python train.py --n_layer=13 --d_model=512 --n_head=4 --n_kv_head=4 --head_dim=128 --d_mlp=4096 --vocab_size=16384 --activation="relu" --norm="layernorm" --norm_place="pre" --norm_eps=1e-06 --positions="learned" --qk_norm=false --attn_scale=0.0884 --bias="all" --tie_embeddings=true --parallel_block=false --init="uniform" --init_std_qkv=0.0203 --init_std_o=0.0 --init_std_up=0.0203 --init_std_down=0.0 --optimizer="muon_variant" --lr=0.000969 --lr_mult_o=1.5 --lr_mult_down=1.5 --beta1=0.95 --lr_head=0.00734 --grad_clip=0.5 --warmup_steps=200 --schedule="wsd" --decay_fraction=0.636 --decay_shape="linear" --final_lr_fraction=0.05 --batch_tokens=131072 --seq_len=2048 --doc_mask=true --train_tokens=946700000 --steps=7223 --dataset="wikipedia_en"
MLP neurons of a small language model. Each row is named by its layer, matrix (down: output weights) and neuron, and shows model dimensions 400-495. Each number is 500 + 50 x the weight over its row's rms, rounded and kept within 0 to 999. Numbers have three digits each.
Before each neuron's rows, "raises" lists the tokens whose logits its output raises most directly, leaving later layers aside.

raises: "):", " Total:", " name:", "°N", "]}"
L8.down3458:422403567511548459518527557425462557583480517477551481500455493561503553495556443538485589563511491496511467589533491492537334451449497521520416494508548613546525350486420521408486602522526465489452494420553526572542540446546581596504580517470514505442558551480496457510488519541534462513

raises: "utes", "right", "ize", "izes", "ini"
L8.down425:481395539593397555511474503582488459536462408485496452612409548506551551512466396497527570542518550553533467474529528513464527554479534491448453507476475469583447449447404382460544570486446591430496458480483598485462497460479492508525384553573493460597484572615468582522541463490463565497

raises: "ble", "erous", "astic", "terior", "lets"
L8.down22:524499503524499425436440567542477450556521423585428486509460551572552546528572468484514526492476523491600528549542409456517462489416462465500524448526462466438600507471532478505431500528431554556565548483497534532555500511453483493507432541543406544539569567417554480579532522509557410547

raises: " \"B", " \"D", " \"M", " \"A", " \"O"
L8.down781:473497491458508484531546640408483558492499509572452597499491485456457429543610515405445488590540415516563530540399483576416476490429510566486436568399546524492533527439639491470497520564536558490621517480520508495547461477504538472450545504508573488546552492454479487431457520525557570446

raises: ";", "s;", "ing.", "1;", "2;"
L8.down31:448554478541458436577533493511559513477453483500445423564519450544474456518519433457541413605535622597491497469434497545520464451552448500497558465543440543544561534487565468410513532497497486517524508396480430473505459599535588443454468501564492439449510521424458491482477418484520362473

raises: "ia,", "ia.", "ia", "ia's", "ija"
L8.down3435:504476488445568493459556552546530575542552509523475495568549457479443459599528433515581538576493509574461516541490494549505530518601487589530471410526463435424481455381497551462590527442539428588581641363506478506521433456442504566551508509505474557545448503440672544527467473439447498480

raises: "er.", "ers'", "er's", "er,", "er:"
L8.down332:477549574489517458484502485505424421506538567407475613584561420466367478562568539549433476539509399425525523543457489564468543482444448593426507436532506471456494561529546510593464470539458559535514442522482559504502462549561556521454500471513408462501443549562430527460429410502533462506

raises: "s", "ing", "or", "ing,", "ing."
L8.down1313:543570559490568553488482558533507562497449533559409450619521428483494556422463488512477441483532563494440573479446564550487467443456518575516425404501587593497527452569511633526565477526476427598473485475477426424516423511391422561469508523434594496556492674619469465436537472442411588550

raises: " 2–0", " 3–1", " 0–0", " 2–1", " 4–0"
L8.down2146:451476425586513471539531430483576519453489605496478449424487481469424508539442494520432456511451510594541451390490498490535438557470485513472541491453554529553536474444434535460541541470458587458482568521511508560491456502552517591583638462582382571486554487460489510499490548549446510479

raises: "ty", "t", "istic", "ising", "ties"
L8.down1065:527506498525455546548474480473566390526567470523599493516407477494487496522491478513567515503624426504502547522467566469575511548497544486467524585511449544611506529613521472520525481472502510466553522518499548434501573496488541563421490502440499427499532549448513555598484493481384591492

raises: " lyrics", " theme", " vocals", " title", " album's"
L8.down985:533435530601516460495550484520557516489559595484537551539523496510443491461519490474451519459528462530421455535577496411584505531448511613445440538464542563545472502476506513537520495528425523503523567585516532422481442458507490520483593405506514462574581604438562488505585533554437588486